MLP neurons of a small language model. Each row is named by its layer, matrix (gate and up: input weights; down: output weights) and neuron, and shows model dimensions 48-303. Each number is 500 + 40 x the weight over its row's rms, rounded and kept within 0 to 999. Numbers have three digits each. A neuron's up and down rows have the sign that makes its largest values positive.
After each neuron's rows, "fires on" lists the tokens most often at its 100 highest values on Wikipedia text that the model never trained on.

L7.gate623:530474558533567511406463460529549450427539509458484528534542498422536504542492489545459468473462536510504465515491488559558521465471487534493533442528473527454473507501558468487550459547512534561512498443453495434393466496473533483504487552504572555471548525490493525487481483513481528468474486494543591480440402456541526511536459618455509449488582444555506464545469529586514571453414492507498487515460475488556444505466483529500448484502542489457455514455456569594557509484505517511516495468506475483532485461518450443500522490547506516557501476530473554520546483536522411473545471537502413526485513572474477575513485467569520572529435514485495494455468428547476525502509566468528521551461476456534496461527461484482452513595510521535485407473447443599493488530444516
L7.up623:522466520483479513406516520491527560529555496464493445556485519533585580467468488549518590435497523506498463481527489558521525461509568441475527474569495490405521529448546484532535504429461499475560460562493450561519524482539539503512468492460536526533494533563533384525494537564462468504520495511475514571487499490465484513441621506539530555537492497516593456528458519542428458491547474465498500440444493543469500501513448507484473539498527437496536464493516513509504459538499443469502449473458500515511476512420504487491466522569474561551511526498538495553488405496493480458586510463546508526468479506484474507514489421559472527471480559464476399537599449487522491413499546473555438482485464549545537471491531476529498457491507546466562469471462539457456520538454512
L7.down623:532483445498457477537491488482471459513553532532524515465500469545596441584560515507491487546556559511495431532501561501489499493571452507503555496367557471486510490498428551520503542506476483589454525463522469532531532452548530455454481507472523474469479517444515443524450477507548474509517503536489498584482586477569510462540511536624586610533559502548471518465547450523527465511484504448528531509465463495532471516512485506448487496459543503482547506460503479510488432465445492497549514484522466469542471447462513460513540555480600500539529536504552492370508504490532510483520474474569508535475490505540487514451571529459522532442599512514498506487540507507505508502549416435550518527552486455512536537518483535507503441534517476487440499578537499528440495508514578
fires on: " was", ",", " were", " as", "ers", "s"

L6.gate1110:549444467535496518524475464501524471487505480512556510556462526390487576540549530484543509537478485471517408545466485485462470555491478521477484454529505568465499496426533449583509477467506561458506554482476475510488591496509527562443492469486496525516537543522408546496599524531443558521538416507438549454509372573505478492423470509420453530503531403502478505539542522470538501550452518486424523546560465522492509556534473487459539522497496485534591476519477495492568576503542574473461544472511575475478469480513485464527521503519463516509515545514490482469545531464455500533582476515466498461490495516492536425481552492532555464538466450513456458437525432531511493493415469558450513477490513433516489482462457499496447538514525464533460453454418486467498470500513518
L6.up1110:635452506513517494478517529487482510520601488525552516440442564415515548443532454604510573538554465596495480587518512456559512594513577525494518515538459436495433488442466480514424503515509483570526533453546504507406497530482383483513446493493446561543529547534447504456535424534487514515452508473483559518499522522464497523497500507538530434545518467520546543494487515557512485580487503493511547487523499524527492474542515471540565534454523475458449469552548534488495512447460506509484485500558593543542557484485518547452522540559447520493546528514522541530466480461446536540518519462466431470439467522601490443467508440537514514549491450510514514510569526529554496483539516536490482453571520525519510482483517395567446470500471458495509457462433471546558571527516485
L6.down1110:424456573504449498437432521470523458459545472468445447550583522465541470498470563499491476516515459453532600491463501463449504475581535492519449530525488498439480553536564529510572487520552535489439532488523508471510564476477535504413514428553552474455528496511461516501484464481529544537518515452448547431464466511460478449542472506533566390471542467529488491528451476526489576469480525525445492498464566508469551444544488568493458502464510580487457547486458532444460518459510463493534545575420441519506529549537457444509521480475543609475516515506457506541538494469499449459480482531463538544523478517507477604417471535450508500488450482475514485525508580540468518457482465475499540552490477527511575416479472514558555547483553515530520489500522569523490536546519507
fires on: "–", " |", " After"

L6.gate938:468556511486573472437512558456523530473595500468533514516531511504516495561446532586466502500532474575421516512505519548505552569560491479487468505490475492514485548483481497476434469534502493474466519478543505539527508506488530501483436435560547508460478532504504495560505534457512507471542491473520515398476421515429475414498448482476456487533510498487469453485546531477547545556534433502482511477523461549543542518553478508537448483495488512482448484490505505606583453540582542439481556570456594492515530427541461461445491524522500483531529494612518460453515484560500458426545509473530498543441476580493573501472462499542495544528562469487470541483454518538456463589505486519443500450521419492527456512521518493451563572546563576520470420518537482483528555504534509
L6.up938:479488486448490439524508468502501527463506522420560513515525536531499472519522536539523543487537513516480455504432428509531531542576585503563511446450481467447559571518586481499450470511525471510532495562482450453508508458381497466453463417484446493504441513508483555510488483503479475464529424483546547539501466535423509559487511534504457489567496420377467477443453500486498459526507515489510467399498477578482531511480494531478544544528496467512551427474476475491462556513510519475495572550447594597498475513477458516539536528556550546451515459522550453507566571445565482454500491484473475491442493438458526463485528478463470565459444479490534475524520491536448425506476531437450488428498440582498471552576531466481557550499524504477478441478527476531630440508575534
L6.down938:514485479473522554493464472512549524549488494446477505458494505575558432501571504485487517548475484462449540510565546501475574498580547519530499512506440488513470511502536513455524518548450509486434523521500487484576456517440513593470514534478512513528503475518441504552490524495467525514476507392410511550520425524457482567561522544554506515524408510488450458491499447431484418494531463545504538407526474474508542501490467523483492553475486475531460463533452521424453526576501508573496559491527543564481598548514478485452496516492492477430511517504474414527555497527473487495560545530506529580560528525479506501468530523427521513537555453444543472473454531510535535484473510483525507445512485594545435529511483459490457473521433514473435491554567570448437514456453567
fires on: " of", " with", " from", " ", " by", " and"

L6.gate865:501512546509471535468514470483456471440538460458492481449538508556494588521455527489580519508513566509483476475481502511506522536498533462544537530515520482473449461555483513509485449474545527492567563551493514513472540432526499508469528491521496604509477507460532512547446584500492522493483489545507560464518513459437402523498528541457522513440453544474466424474432500529560483453485524436543536470428390465433493566477541552411502541488448560522439463464467462540508505474491552491489505533442512449432401519538445484533487521526543480491526421517477498479456589518516497429465473554508553524499491419506489425485577490456507551492536559423475450489455417540528460473406540479519441535478495501522488471523485463570498449499530492524505511457461583464513519545442531
L6.up865:555460468451401525504471560503521560464546486485532541510534474478496558488487490495499460495523470484591587523482533429552483464517420537566485497437470510543441519462477462555502517512515514503493517536482552497507551456525531486525489585446477487504474479542531453498453539479518469514536477489460462565554495548442454542474548510507581458505504436519539484512528465468484563452520480534466520473481511453421487520468561504578479422517525478540541435577495480440504507503518475556491463407499541433520484539439485473511505498438498547476478450483600413475430485504553519473484500454493473496525511464411458484517477546456469525524499472529509474522568504476480626424494490507474498527538509523472533489476584446474437540484488530544482495470476506502621462463609476
L6.down865:537551552474545472458496521459474546485494513518550478541518570486496517552520474483463543527571528424469547543433493458562422498466466493532482560483555409458493557482429519538533500544494504530501573479512494512449467482488573499465561474437507494457474549437503507530494421543491480553489482417542548482515470531539517421493499477555513468435477474531541517546512493460560524485507450506555485496522555474515547477390399460552549484521489523534595478520507481435495517411535445497482492590521497516479576523564524496429520461540514549417513431519544534530425532400550483513519556507547516477496498460480552498545497527542488556514414511468461523428459551527523559490519533511497499462470454497503452482529495496492509481539498474478521404476567538451474461506565513
fires on: " the", " (", " of"

L8.gate918:496449562456520521462539540573528530496479540515525497475509498478555440542386445456485527561413511485500475470525479529473503534579555494502523509457512445490506560495477491560469472503464467516475562457419467541507516417531535494464534535501527449543516475506439504550499501515493510496539468464571557513496528513453505532523465471441510440503497481429507481445549505478545521507518504471449493473513486523529501465559563549421495532409480446518527504512542588512478385487585468506460471569424469566508491548498408556588492487491490518534515490480461434538566529480477485479538512513466593507452492443482550543502518452518456452516487435534522499577500507592571506492539432429467490476504519479467429451531547548469461472476498508492537530514520503487495455478494578
L8.up918:487502551452444471542519560448527517496460489522574512446549520519505473569505473432533480560487412504490479495471452526508551545511512453456536499515498487480497553513555489515502482489493507535464525571554504470468491541486528532394422539470506486510479495468432452589507429471429504455547498415544556442508475438472526457541548504494544521506425525432460435517491487507396487437545539554574486476468573587505531468543511574417436513506508524496460465422496484525531493458559530556500517562505446507506442486564476531503515557537446503524419503540532496499445503430533510520422463510513506574459549476451527506525505536448502501509479480508514555553422491464579445511537478469483492466507611551469536499553487558449507552593505537520511496459519507474540500442496570
L8.down918:478496453478520475522531389548509497503424537531537413477606541484521472520473509520453552478534509484516511474543518534479513528514523448468443446479496544491460521533535517489492533520501493482495545512445451588443489461448507475517466432597546500477447536481510556515432496392459523421471498568505567524513525547523473498494513451520476506532559525500548422478478517419533448543480481539497542470562559537499458471559501513564461495463462562535552558529476497522550502478480525563530509505551504508563546509513493486520482491543466518544501479561507512510519517488507490416602470499522508471498540469531518477485508451550517447468469496452541491490522628484450531490485414447461517516509490464517496434489549509504483424552482468515544475477540533560496552490479545
fires on: " of", " from", " about", " by"

L7.gate622:480424507468530466552486516532509464533493517530508535476514458499549519454409433550606473544534567465458561482477505485519575427495503453430543468508543541550470481513500453518491442525528483536479469462521552509455487405467495471409502549472519486525550491498538499488485524448404514519588502550502534478516501553481533552507531432523582555569433483471494517515563502502427477525488479531431505505488521446519570510518543460524500518461512514492514491593447537428459422473605470475486536542572494563511439536522502509518517482451406522508464453530504510484528498385486457472503556515561502514554477546472537511457531536518475517499536424511502544491483573515554515433508488498474489502447483486486460505521476493484477560487533502496445489492475489562520545440481508
L7.up622:497502523531505506484564547489500436471510475477509492527564509442520521500514552503459490521546571530454515455537519466515516474490570513504494567575445470596487470508469547543462513477391550449483419534512513524500514512439529481489468495438505476499483518520471545561467526428455460536574563586579474549483478479508438506531482427526551509447516530411515537496526521582449495424610469550521507498490524526481497489506594465536515566497459581531530461502456538520493430522552476518532481377525504531493457536441534524434514533501482519572462498453476482510569468509513432436568507494542533512470489474484559474495473435514399474479471434436460411563497547495495431493548495535481492481446492503441567448524517546518464613409491497497513541518504505496530468461489485
L7.down622:529465510489501430439477504469510505471503516538495498549510432575475494500467460515529525509426404513414458522513457549509528564499473452500516435409456463573521527507518502447509533562512428549481502523474434526501500487468479492433617519519530502508477475482519516479492534495421461482489462490458463523492472521543540532501541425542458551471463490525491395462505518456498507493424463373549495473518484440442537439426481430457485506484452459552496530502443467529413475496495518541490528526478544512535460525492408504448529503547449522474571489593435491480482482550504453466463535459471505512494494541529510475496551523487501440494612472497528509521517504535500465503455478488486460508556476475507444504455490458573525466490519483514471501541410425494519518462447521
fires on: " the", "'s", " of", " in", "'", "'m"

L9.gate1055:537491551482431476421528484488478450455526580528539482549537511475496458457445472524474510484529525506452541452490568568516485506507528546473501505500465540466441491548559507505460464509502514529496530452520495548504482483474551447499480556488529516415478504448518523553440505512459530607498521475523525486469375491534482488482484525493452499473462513531512471484556494559528493519430497491512470577441460460478483519485399487514442440489479448492468493498500537542537444511550459482480563465635506430545541491485473473465464536479445439543526566503523521529466496506490483484508438571564490465481538567524488490530530457462599506436517559516532557518536447517528479524499545486558523487493545504510461490527497415448446408522571489459441472504449538531487464480476518
L9.up1055:492489459427499533507491515501481530531470379487483509479474494501481524479461531446569464499526532470477512518445454541513424503475568481470499484493545483515513536515478499513521526588521505490495534529521490502456557494446521490461536470448467421554536490517548520521518545474543418464572506553500511498490479527481505513502562526483475480407505428500512524532486538558471546456590520602493488435493514487492480562497499564464470542523512513502517453509508469471412458493420558538506480403505562475567501493364491472530554504411500506467529496473486480532517519467489517509557513405494467510471454483540594479502481472523494431527484498538472501521478500430462461424490536514520503453457554470418506384494525486472513576481540552555524547418513560493523543514557511
L9.down1055:514532482531527506486531487511516505471574568489509550532516497532588461549507519451478551488537521542470505472420573501549441503529461493483545566440573428452546539479515521462499557531467506559468498459546498575496417472503560473507516555550510550475449476462477494467438540554497488526495500503547480503446480452522475434470551496495464492538475533534519474456460478454569515505435507519473499487438482490518468499467479452469484467462431444508480525506521480565499448525514444599510510476572547528550507540436444462475492477473477449443527482515564507473538558509537451519493535512630526478496528541465452506510457511436451505474576485549547501475514525505502405533514545419498436436528503493493408546537519437512495461484550539522536474530489459511421543485523454
fires on: " the", " States", " as"

L8.gate935:506511592482488500497530561510501506524468512499573524471525561532501446525478477502511579514526578524476456478533441484518534536530523536483499479427516433521595487520512514540418435474424546545499440516483545453520487543450470559467459438477545503514522490516518531505510520484482522469535520450484456478432531454458540450545528539499513463511524503470499558507493466457484483512481581544481451446439495507491499477539561510488603485502474502490475413496469510601455501458527526426504505517420524549483506459481429470537524459543474486446444496516550492512537552477505441438533527498483536505576489499440565494485479481476459488473488516483500506532642527533555435519591493541446495503396444439529411478509543499543626520541593515486478466515516429475479456507473552
L8.up935:517473470513564482418424565465514516483463551475475541498498482597455507533474488506481515518464464475449497544530482564486421511508573480491457515482477502487512484463441519565485500514496538479438437426498550549575498536416513504459527484570496481423455457602434543501580528512550458532528500502490489470456389505507458441451461463491425433428475510445533465459475483459534457525482482491507516530430424506441466487476539524497571473464449429477439507454490452522492448521586469476509499503480586456493468512520484503507505454531416438515551543562465544504550527491505523499507506440514492526536553456469520450486452548556493538472518467494497506514478440562543410535522472519481482479436493529511500440442471489472483511473500504478497515597566495529460493440527562
L8.down935:577556490496533478551511511446465525557541474469503471440528508496552454468481490562517553591488508534407524431534512489517428505502506528527484522455479541522553588457544463457491566544538483508474473536465475467527496490465472512429481462555521573501522535564507500490549501460446489479463514490570551514534458497599558536576516477503436513497471496457476536445451490554575567514518498506515519476559430432523472393556483542528463472481487480493474499522464428554539516572449583537447556510459463444547510551446512455497524499481440492518516522393484488554490474512520479444543462536477532528503520485561468536540583471499490456479521555537522506469529451533480476478437539464523422522491454504587457457515545562478536451480374548558502536426547432521423525511460504
fires on: ",", " and", " of", " with", " his"

L2.gate717:447495481464471476481463482472551462470456541580526515462579563482595485489495465532494499524457547539465502510571535490508491525519487468522502530540577447495498538481522457510553476520529463486535571468488479459494518541546504496472534457474417515473444486444558540562424552488464467460431464535493565518467522481534473438471491524480457508453557466486489486480551496424488544560504472480531519541461480432489433521560556457485496489479543504485416597495444550508516501474452540488504445590489424492558525509517481425503469464491507477482523510529477498559488505440459434517496422464481475512438456467484455532542478527444460478513551519472502495550466579575499477440512447556544511468529536475469540550537489533499536493447508506525510433490474603570501480509503566
L2.up717:469463494548511458469490531527591495529453471530533452455544500417517416498501490496487521483498546519442450566506486467469449484519504540415500462525591498560493547477507524486538566480443498489548493525481481492565507516603522467466563528533482473514460446479475515529514531480525423475452503472580491473488512496535539418526526454539586513424593525424518489507511526455488517459562462480513500509425513511555516479522551424526484552560458486500499524482513509537480506422439486459560503529551410474552473519559525440511483534511506486482523525501521523593540498471479493509520506502496458517526438526523509513534493477477487518562487488489473519508438548535525435484477530568569549478495537454464541531541526590580504486497576484588466502577616488521551521494525536
L2.down717:477504541465447465481474562509482450504501506481458547536709514490501559548496454478469473556485534521519391547540529488457491482527501449487438611520573504545441558492506484474500537535542460460540493508520472529529489517472448433494538551514515538422503466471512494466502490418553512521489530494535516489441506498491494495482508447493484521451463556486550510424511503460498445556507450534468498519468499510528509550491591512530419507452453522531448500492497590482433429499539493481446450438505520515487494605556562455524485524496508523496545467564478529502537471467473492502475475460559504523428510532478550480462430489471493501479501456543472613479463490561517490545453517536441529469453484461498504484539448525533577473445506531554551482481492515534478469514549609
fires on: " His", " his", " Her", " My", " my"

L6.gate875:489504464375436460467466514527493455473501504418554474494531554526463457507531556442543501527430508588456481548507549472524497550492532422523532508536606455527455501520539447588495503430552502482509517555445533501550520522498481448502519532425575492475512433475484510528506493462551483534512508531492478498469485424492480516515514507574523598468482524522539553455559495432508499558552497478462453528515509482525570510419527536505453563516583536505494532485482504506520444514589508516520437487429501469530496570451423432450505524426482516483477477554509505485466495488507505454437539465538509525457426569422558507445449569473463451489527416470494500472429548514519556485499518442488448506475517475512535561465497492476486493536559497469478460472415530529438555455479552
L6.up875:458492564509524481519533488499547460524527525471526532463552561453544498547491538551549470497516527503467508504482497509364519508521559415492513537495538519465466553517548506528516501509516524478489515574604551503513449489488455480538445523529468450494477476565579467492440491511543506435522546504507459524478542550514508527514472491487494460541530540502510508464546465483443486490555504520511471485435595542456454489491439563523489500562505471500474479486459516507431517466487480525520452565483486493578498484523500425474563500514502423459464518500524526544513423519466441536478533520527516553541451615420482568524415475510476498476542489517443504459473541486557452536494442506526496413551541511455453493552556538539471502486513560531525539529518478457465498477482471
L6.down875:534564458500488481518474461487487516493548518488494498456640469465516501528447549539415542561464457500563441574523498478490528528492450521486512530565516415503475514525489569534474477535525443504523514424555507512488497529489521501552499511441501507530558538513500489420538451442544529544471470515527478511466525461532482460422536451536505478427512519499495500524488479448480494495474574485498499594453510525522499517548536462521454562449487508503527496475466541464488448494519505508518472511560543505487449441515483478463515515474499492555545566592511528514490459565514496511552509540604556429514469415527557479500490466520482483534433489439537496496472511544522494478505445517459443537483556526529474449489502440504556494517435507564551486527416543532523529508596466
fires on: " his", "'s", " its"

L8.gate865:468486493489462417472509518530559500451521434482495512435547461482526502510505484502496507479505567521413473397407515525542481480548519481518514460563551524473526492514468496475500496454467539496489473534540513526526455474497532439421478497436581562469487482529540502505426520534435629463469516460459493536489559549431461432479478525547463523547501470527517458518522498498425519463569479542459522514513483457475485476485527434553422448433604494454448563570470530500528482468455466446502458473523508502536525605399469421466523523444483514548450551554518476493534464532436540518483422535451439496471462530512504487502554495486520511463462507457500497490513499572604529489467464500457468435494474523510531520539469493490481535486472497574499461467429532566530573478545481
L8.up865:509520472454509480452501549513474521532546582508502532492542587438512519429456540516484500520514454512465533505545557528484533499487599491461472506466446508527478519523515481505495470455484517558533584467481592547529502468490485404512521559639489495503453450524518457534504455442535512513549532481512528501530489500539548485473587420436459541481504473498568454511512517460563544473566499531498482486473446395432479492493555479497519504545492544493469471419434427489446515512483403549493518475497472570570445488544531488449464463470433470479530468545477596542510441474471474563427551452560495543517476490427514506522436509506518492545453461514480456520474510412514467498507434515484490486525510500438442469471533505532408459523461542508470526478541519469552473489505528
L8.down865:542453476500494456429506558448468543405487449426438516521509451491498531522502457474516470570457509468448466444508492427476547459542444516537530484548540477511477444477531546468467547528546526488495504515477499516497491531472541496479520517460481458503556495496463529545525591525461504484493512470502521456430519480441567494459508550535502523509463483493501479510510451521461518522539489498506443425491471482559553512510478530500458492507505526522439473468515597496543524513531541554471462515469524452501510564438518495532494486501536552458600521429474474466424528511490535531517428474525435512424532466551579509504603481537491496480568496479470454453503455497570567511447423464454446420540489448514482570527512513515488533469548549510563474439539537567447437515575524
fires on: " his", "'s", " His", " its"

L2.gate870:517447505447508560529476550469564520589506561553465516521474527516463518423551549519487514532589479501481561591458480448466557531472418448449497407474472526483534552515458462471489548545459510507455511534528503541476519510455476517484518497479494466553441499450452556504596539482494554599528497548414493510547538503520515488488537466447487491541448509544510560470581514525435467479560507494533488508525486499543512458518491515524525521437530500499459507511488527462505487510528479452529544518483489419445477468526475493521485455595497493531490528549471487480520466501492449612484472433544484549472503496391498555517547579538542544530533477512512486497514509495548478518496574438527501490523537424537508541503509462493476502475472517487398444493502451526516517417530499
L2.up870:404524452498472547499513505474470497491490539384504440447503477531499500465581479510421470545469399486580658505507585456508476466470429462407456496521482534535549490493520499423488480481478481511430509583475518467520447480486487507475511509520588503531512492534470484507534520484547499492558487419496539490489512542470478529499540477533516480504448566544521502477491523540608459432507492461521430464527522523571536486556530463550539449549511475461507506449429539445526548479467515485452503422461569503465469471506448537469461489471491504517535497503494509488564547499532450595481450475502475468536556575495464479515533550488568474514534469517535581522486515504481560448485528485499476548484546508457540504504539569563513470485518457537527510475487516488511525471531589
L2.down870:503459446527527505566505520554481425473488548469559555479534460496541537547502498476475570478422541468479450472474489495438488519562435477556508500513543507468529407436510537541495415473570492447562475458434504482524484451566530495515532526474465499535509479541480468584463540558495469538504463451566513525527502540461452448477495510495458558507533475497490462460508476471526531495439545521451438491489495458451496490511510545388400502479474539555461499532544511602518476468501586591516496534519439505593572513507487467534512460520504478569528521499483494551482488564439523473446539522487505451486466487539534548527501495540514480524538498477517496456465515506558522433417513557457518500467482531509507438589455504489442537443519501502529531497511524499408427612492515
fires on: "-", " |\n", "0", "|---|---|---|---|\n", " not"

L6.gate84:546465515547450518558596503479537496511427497490616542554530488529498517461523533448468497492549472523503497514522475495435516602538509517448448432474478507521487517559546463556429506495539486504456495485449570417478509540448546517468463526587496495557536485471434505470593522473559455500615465494500487499509487490509487479511473490518585541554390480529470473512443529603572501516422520524499537515591533475519502540493505557450533507509512502465447466617485486507497511470525569504489529459512571465521471507493369476518488429571528461536561470513508534423508523506548513501424468504455479493526515495476530484513457499506476465515530440547409528468532464477485489477550472583472508540467494470517458498456551417506529522522495518454453528503511504473476531503553562
L6.up84:547520481481488520511520555512491482480561518444572447462508530521515430523580495418445579370559586427478518557480466389521553539502541481439463504585435496599517499453512460499437535441457519529453550506482524450502544523459512529456525474509489467466502551447504486507557528552477453456505535508528521503467529422508472497524470489529461436524486578557446532456496483566495490566529520467507552549527525481570482507605477500491571516495540594484552472495507456434565499546527549506447558469495565515425493511480420539475449516514475490488484515520613516440535489542562518534495529514441447480554496516439508490535540500469496496474494448533543502473490580530535485474527565551556473544450489486571498524462548461478489489458512474465529528461533467465499483576487575
L6.down84:441452497483523477503498487495493521411512501521427462517504436449581470482400557471528505522468452510460535446492542483472524475524478466513484526516459519473464490586472538487489546483522422503495504486470495480501506469539470578453550499435484576466497492485480483551486532555507451489383530458492508466470530461489482462508519530547455484481567538442502523553556555492501517498441467441508514527523527492468521498512461530457477539540447481499470523473521456476475569540500518508593538557539538466510514481432547547490453508488454547548497518465440570519479584504500575409454519469516472556388474455515521468479440471488538460534526453505426546530563561533513522340495495474493530536447495468516496477462498512522557446453463477426506495540507491567432526509528467
fires on: " |", " |\n", "-"

L9.gate324:593534514541582508490486508507483535422522492526539520520537479542456496495482458508482528468511522539388486505475487507576570510487640527546494462552500385412493542535529441508435482537462539432448430556470550538520510563413457543475484515516511495497508448497441451558496446497512455474559478444493497473451531519450558520437530485499535459558442517479521463471506481442505528526517487541508480417469461490498554512573466487480548489470515472493490521490496499517448489475524490528434491560486576526472436509518537490511507499483524475437537499536497500541544506506479511500531480427511558608488477464548502523519515479437521447457467473451494474573512488594530444508511517388486457433473482538526506487437473426504510527538505552471392520552531499447473504560533573
L9.up324:523502540501542500500506536436475496443442440455561591488539513579585551482455489466482520511462421556389505471515437546570434435499590532527507520553503518475529555478559520516477494510528538567523526524417404535509472464456537436511497469489523547474482432477418542537554497490481525523495482444494575486485453519471538502530522468510512525531483532511519496511459487444448382529565502523496549498580530521477499460530510430520528528483505460536479550520528513565477461489450463535520462524490552512487455557485523571579579503494540477541451479539467551510518531497526509566494527518511536532473575456525589522410567470495548497542489453475585502506497429523504506528469477487500470434474569596549460471526491526464515538501463556549438513588510529489490518449520520
L9.down324:517529510449485502521543452536535598494503533505534526518540463497520463446502584545485493494485483516475532489475529509504500481548552461480466559579499485446436544504549415528535554543485602494543491439437487496474496515448438497503538416500530520464484441508465468486561451456507540479486508536448501547522531540424457539467480508501531457555455457448499491527486584497514412489472500530501470449535510487448547426565509500577427467511545527514438481430559455496448558561559500493452480527442488467510534576514479549527496522538477579482522419491455515582479491574537421553518456474514558579475507533528515525513530537468532519479491476502503484459497492491509564504444436516535433584492516589501475465522486480465495478455479495477567543443472554471444576536515483
fires on: " of", ",", " with", " by"

L9.gate1028:494486488471467508422504562453475509493452560511561480536479503424459406485478547518533526532512508553590482516513484503475529538520475517554482476463491490478441552488571521534526489484474539495481571432498490461511518486467429446530509509579553583585510473467455500528523576503537544495502496538513580418485468450470540563519540479419525453463497543510435460502614491454533511478433547521476511537366457529541427481461507498446463479446493476480477506515503537457547490509597463497478502462447494472508515511471546460539471483505536558486407505438503541514509551494526468475455481521548571492511508559466551456523501583500444518444519505459561543438503470480471600527482439479504526569500482484476484453474506482477435542583433510492479468467476567509525481504516518
L9.up1028:501461509474501507512535512521553590551538548531499573430485505491499468540387434465512525475533559446445497548524495467429525503494508553476455509504465473532549486521452477494494523498527532494455541482426422528478543458517457567511506485493515461466496464525462444538479500520588450531489496563521393485505560458488474452513503469449532455527479511441593491494470437529493555472558538461551480494511522484507464484448500451410504489493513519583514472482408479454466441549462494551481523490489560462520467477521460507567493458537423523532504465452463547506402495512514512551505518549539519536555454473515527575505515488530425425547554539585628460506564514486530425471497504509506534433594505517516432464502470538405527453510521532492503498473504584518470533525450516
L9.down1028:525540489569453503549500455476547505449495504445519516535482563487544406384495519464434495504510507481502510476540553503566411488578451510463526483505484581527516520568532501487518482520469572506533509511502490443535546420432469437554493538538478541461550537482475535478479614505515514480458519516471525496439433420549461431497523502479527539502502517573505497457425498488425485551567499528500536506503524523488560464509527531462538493486488554517554522535504567515528495492558548450470486495459494519511489453520500428520547467468480477454457505459469431490519460519544451514489484510556497594468504543469473425509502489510416559421549513540506466536508541551525492517528551455443518384515421509526513474493515523459595501514473489485515505461500496528534486538562505
fires on: "00", " in", " as", " at", " the", "o"

L8.gate1234:549572471570508524551543536518491483546503472498579561447454530517474480541455493530531551521504492526443457513499477517560629542512623518458458475538521514512516489480532489492445472529485585462527508527543445517439480495468497456417468516516555460562437493479394531531484531505533508526530492487442457459473496518464565490535498371443464420455515478500488514480543536552543519437583512518506407459472504485570491521501517563525522518529454474500524524468556493503428473488511543446475516480518586477467503503495528477576531519453470502541559504501466455508567449495570495508454464486458440554520552530538535494538543480490513420500434546502566529503508463523512529498509492493514544532498459477556496506435530497477514528526449502497514497534500484519516478512501444
L8.up1234:528493558539493510524510440442529528498452488480484545556597501508500451522492503534449472503530490497436410483480417487486517492500534496535468475463519604449535538496442486545503499512511475449360481533466474578490558540436507545490484482529483493460513495515446497469480594532515484472480487461449567519477474566443570490491469493451498457510524480466425562477620560443518487519470519576538445495508520518480439499471456518493488446508451538460493502517485608492585542520462528514530495537474540454493534499523430409532546477503506484530519472430434559489521492462551429469514547507483494511444506488545485444595449475468535573490540538450542508527490562472468439473524499489514503481477507379565509506452498477473535563504488463475490471527498471443541491527533523
L8.down1234:505529495481568480551489510561467540519480509514569506492520461457443553479466530496501533518517463457468477539534457540545477496504478582528476502612538508466455507513484516613514478493464511482501447444512506522542449420463482522491531473445496480530447441468489525546488454516492545545494491449478520477497557523486550544454532457515452450460487535506511502571494525560494503513420530564386474495445494469522505513504533432508548514487566492536518589515569447511471580477548456585490475560484488461455541511460455492541420586533493537532434532435562491562475460521496542498503462483495560469460428506509518517466489531424469516533506522498435433397508504565481551474455492503505414550510502526513494477438550480427585449466581534556547576512511508486507497473511494
fires on: ",", " and", " –", "),", " of", "5"

L9.gate145:579504559479519423441483509430489428469417524544525540545546506447489548432475445542549480556443546497476484530483535460481540464533528456510468478516575497388531565540586521516453451494449575524511447464426501516441502464493543561490445458469523508530451407463504548537474502467446463485486505426486544519412511551425482460499535498514508507496420507423450493498518561447491484513463478472546503483492514511495476493473515568523403516495527503466446458513477446519487542498476494473520559539498536465451480551511492536502462471540473472474542451480447434503516463452475496469466489444481524549519461525542482536466491507486492451545493502469555477521428532596485498536501450507494465452488536544520476466488454502455546607565514516501543509559526522479443479466528484
L9.up145:540487535497550519471500549456545461390397484454543465490504507528545497498517478494478523488461552575517506538484517466490497524488568464493543505495570487518490529508528475537464459435441541444528457505463508501551501584444548495492475509539520483420493478563426478473519559525450430471482468427442479440488438526512441483467471397549515447478449459434534488498588524458525527470517557476478537471459456545539514463593454528509410542544513496547488476465458547499472484573557463532510539520440471481483440467559484504503444531549471455448533537583474456456511497544499514583541438503564505540496533520531412529522490474576521527503568502555503468491470509490497475480427451469428505521472560550483534538482477485481442553525500518505449499505509454493549531494510640
L9.down145:508483502495476540527453443574504554503447507426434444396474463476458472493542541530493461493462503543477482526445593423517463460491583541603491449566479509524505520447557473468526468553531492468442468539488482460471542493492555548478569409454488493589519486470572460492526520506531493487515465450497487500549454540493465501472503477498469454461481524541456473518462477495465446570465558547504448499525508468424469509530522449531493485533465489504497512408454491502538429527450520480475552476602571586475489530478475487522589510552443489475568465494528501567561541551472498554493501527603542490526492555530492424400498536525466523470473509494550429504564496461502457531428515472526479480523527481586442488494555502545498485485486479454478566505484497503581526496469486
fires on: ",", " and", " of", " small", "y", " by"